{"head_dim": 64, "positions": "rope", "qk_norm": false, "tie_word_embeddings": false, "decay_shape": "linear", "train_tokens": 365000000, "max_steps": 10199}
MLP neurons of a small language model. Each row is named by its layer, matrix (down: output weights) and neuron, and shows model dimensions 272-399. Each number is 500 + 40 x the weight over its row's rms, rounded and kept within 0 to 999. Numbers have three digits each. A neuron's up and down rows have the sign that makes its largest values positive.
Before each neuron's rows, "raises" lists the tokens whose logits its output raises most directly, leaving later layers aside.

raises: "ista", "ages", "ier", "age", "ists"
L4.down87:587562471530436501536506479561507464479489541514437483470484550518510459462479449519593550478560458516543486506405550468507502449501489511490506465446484497460505423547555479444447421614492510547531530468464583471471474548455507453552488520467495537476484544495509461483508616476475522479497502524590489525478446487488467430512520504495504540475558466481439474457525474515487474634542

raises: " However", " Another", " When", " Event", " Other"
L4.down65:524487494483487558548548539469441484439522493526535480522493483532469505530540438526483520496528527524452499537532493514488497532579540596520505478494426527393547458429533485451491485529490505487524497505456522481432471534489483478601480480492510516505531536461554527495480533499519466543517474506513494476472528541504448492548467493519499563525451469585508516608487490499466479511493

raises: "r", "ür", "hr", "yer", "ér"
L3.down1117:581505460454473501532488552550588509497510543516517469541508477448516474432469471500438473452477515429524543581518527499551537440468402504488508452458510548494482546499487478552407583463498499485449500519483446547547489568515540481513513505498562526457423516475532546470497464530458519554524486463505502461520527498480533581470556498483432479483530463452509485552498497477507509502524

raises: "ly", "ship", "fully", "y", "ally"
L4.down617:562548527537542489500491529516552552546525507575535555531489537460530573550500483555474527470485572516521471541498462548473526517545511516528505550516561512467442528502447507537513515525551496563472457567536452477574525537584534538508490528504531497508499450502463474446498474490512456506517474591528565467506501527542472530491538457577495441543499455566543472507531487480581469473557

raises: "ibi", "ible", "ions", "iv", "ion"
L5.down112:450515503496461556467531443539552394491492493552528543593498442463475454539541467420563468443461412530479540532480556463488524471527506530496513430575479528483496482485486443508495640495492502514476566500482510528465469517499521533500454527505452467555554452559544519515407474537540478505464536458584524541486444511510480481510518428432542501477546473512513448490516505470472480482469

raises: "ult", "ec", "ul", "ń", "ule"
L5.down1047:434394494552569527487518437512563490463526593501564522573466540460494468498546482447397486487488489499457472506529528491579453539479601551489472413439511486560477518463516504494535507422492480541496544529487543452530471506536540477500457520549544524486518486533540499407449428444520517507507519520522473582516497508480537499470513480503513486435550477505500491459428469469528446469510

raises: "na", "'", "e", "n", "oga"
L3.down1208:506518589471483486548500556522442437523558479525503577452505500490561492461514469483530493514548483512509453485505517553473543481515521511460492487414522470397483549506530481520503482525512462511529480518526515487467531477453484472541501517556536470451540507483427501453513574459520555503552499476488548455544517529527411541569531511472474452490642516509486459490460487446523525535527

raises: "men", "me", "man", "ational", "my"
L4.down1185:438471497488483495490508531453515490474447531557509507480510474512563495509440487459532427502586544438447528560460509489452529518507487459445479505506527506585554503498526517438514520491510507482523455528521473466442472474503478530527463461443435487462499474429492508477528483471542491511494579493465475478504419467482505539516495456525521465583522503523492538508459487574493537554514

raises: "s", "ments", "ment", "ares", "ora"
L4.down132:500488461565492474634513507547524454465566529468510450522512522488514522484488481514495515445504521425459563512558501554440495538483530457533488443494507480498560515530491491451519477493465586481481501518527496481535488470513504508508533442432426447495434523466453481547525510507527475487514515536561518496507553535502539490527555456535575515549510515509490503487590526466579545514464

raises: "od", "iting", "ited", "its", "ual"
L3.down10:483554527493529517466473439410498474436576503513532484520529475488502476450521458525484445542539531540444494485462444462470514509511538578537562486496500541538514496526484502575456540501494512523543438539495446503522579472475480481460426480539417384410530523520512551553515509520573473500474505475451478442474500480513550491511481436452517514502602488467501578464537536410476483449529

raises: "hip", "hee", " were", ".", " are"
L3.down33:474511473467590520519462536486521504533485444534505524496517494533524470448514504336494454474488509593453479506524433483557497508497500510459449490471538518449442503424536484508534513477479469507537492487463531444547513480522454470501476442543557465495458478581499524562399554522540486532465473528533521481541480554514557509562476400532486489472487482456561582519544537463537542542479

raises: "h", "y", "ech", "een", "ander"
L4.down313:510537459506505569433559507516502503501439464452455513547524518497455507457539484539499558528579485518551546479473454511489466500475557506482494497463518545557580478533505519491424517519404486438455552527558469532520499477549453527536534423584564505471486539470500495531507449496508479501484470506447462559526527475559545516495475500497522531467586531531508500532500490480524481468520

raises: "ment", "ments", "ring", "re", "bes"
L5.down1086:550466435510510476499536514421505502513480506539525512421457481586512532520531492551585576524456420442463480463504537469522472448496562576428452513484527533501532578457467488528478567501578501507450513510526569503495468447525494506493464572436450580501573518518540544486442450491530514543492567487449466427531464400484496519501514458581474461501580476505472530474532533513528475499474

raises: "ly", "ven", "her", "fully", "eva"
L5.down924:407501530474532496486497451478502539510550499491574578529506504462543528502518498471471498491448440527510500478558568537513520558504526467530493538474511510510494542527465496428520584594543434543446467509427522497586503479519493479428410499484461461392516459485558487503433527463458434503468456532458516430505484468517485525510472555653478479642531477467542495514507413464474420466567

raises: "nu", "ni", "ning", "ne", "na"
L5.down907:524487539490517475372489474475447474458519449527546456513471496476516434553496505446486521528466454498503460428539500504415558567453498575575537551547471549497511415482545515462549513549484541444439496546475489537509526502504529553478473424449522463533551505461474467524454501511479450569560528558513608468458432453462470505476504531492493481535568511487510509518573510499571502476456

raises: "ne", "n", "ners", "ning", "ered"
L5.down681:515542492527449451411529532494482455524531487507529534506531484460606506509474486550560458506512521503545482463553470455507500522500460536529404439512433481485571471508474495512550509503598486515485502545506512501537484425479520494430503490510434496501564506505535552492492550533496479557546529456603400476555505508495464465550473505511531532502458525464522558442477472539461560477481

raises: "ese", "ete", "et", "ette", "'"
L3.down607:525505523530395556568557566507558455515473507571540449500546491468480477596503507567460499439497515480496475509486503528446490431500541500474476488490507508418446568479547419431535443519431478484409551514539489506542588517512468470436525489468482456544529477475527527476502512534508514526493525485523554555527461535433537525451498454451564502455533516542514547419479463545537464465588

raises: " were", " are", " include", "eller", " respectively"
L5.down223:451506482563529546447513518494472457502528481512574504455522485526540469514522559470439491511509468524417539515503445523522478466523509488573478458480511518505458488540518505463509537457507465445461498491486434524505544549473510539543560504498534527502493504519444502459508512455456517507488478542474476502518541517578542487465528432464610494512484573492460494427545518486505469474504

raises: "name", "play", "hold", "wer", "und"
L4.down1241:485488499444402417525535486513471515466486442488517518514472561494473492524499542530521500497566558515446498578505468540507534496496478482532514490503485543676491443459420511519546454485526506462517462523501529484523444429535493517587474477505504509556527494487551476441500481516517505417563474449510482468489551478475442486522527446510526502494428512502469509518497478508517506528484

raises: "ic", "ical", "ery", "ics", "us"
L5.down536:533532543561542439489576470558485468458485520498516506513567512528608510537501471502501553504484518500483450505462563471470442555469569617489440501515492488528492494433437462563526530468514577533497475635507527519511517517481490591440516571570539517480519522526450507453530484558448466466532540504468443521526450533506480490446526597477530516473537548527482559538500523576436436501493

raises: " their", " the", " those", " each", " its"
L4.down558:481456477489543477479512530583467510527539465490539507554505458562545508479520538489490464508494494505546532448491555571493515446499530524549462477497508554364465451532533573519520474463564606507518549450485501485578499471550481505515579533510487504477526495582484481393492518555496506530487558470430492510481509474478512481427499562509500513553481467479573530532519465487472539582522

raises: "o", "ician", "ic", "oe", "ics"
L4.down295:524443529490519487509493440466517435513446497460444484523497514505573448566432491454473498521559569546527586454394529493514539570505476461478516482485490512595518523488566502631497517529544515486480544512553506481440460513582500547399501501593493512524484531473461559495472522490524468458498523544490503529515526488535531498483420526477528501524545581444496575495550532516499509408446

raises: " called", " known", " claim", " stating", " titled"
L5.down18:452489530452485485547492520526430516504607469573500451498458540447487480497503540522492478536533513544459451511497471476467529547627544393532542498480540514525481435464486528488523492479380545536437489482549550524529505500460528452483420491494519447449552488545507429491546490478508499479534505450528432499494486515532530436506494500473449501460446447493454519512542475504489433358579

raises: " when", " during", " while", " there", " the"
L4.down1061:503538535484479497521506567397505491453583526498520434519492471513508470496485572490490518576511536532519437478571518518508482475528575497533480464456499487431468449484568481496427537473502493455489442407500508436484445554555457550567523481488480503463515502508437542482528517505448511476483525486476501529451445499547486470508461472585510509478441548505513608492532559544451445436557

raises: "ment", "ments", "ita", "y", "ee"
L5.down365:537473532523482492496476512532510508559502490450510481511438375544561513519498547516492424486470499423508513492525510502464563538456529460501499530519539461508504577516409482457444483450512529593506543570521508458484475432514526470430483469480469490423511490493432535428484486457507517553488512542436507453570412539434500533512497477595504558465548496495498516518462547516533511490457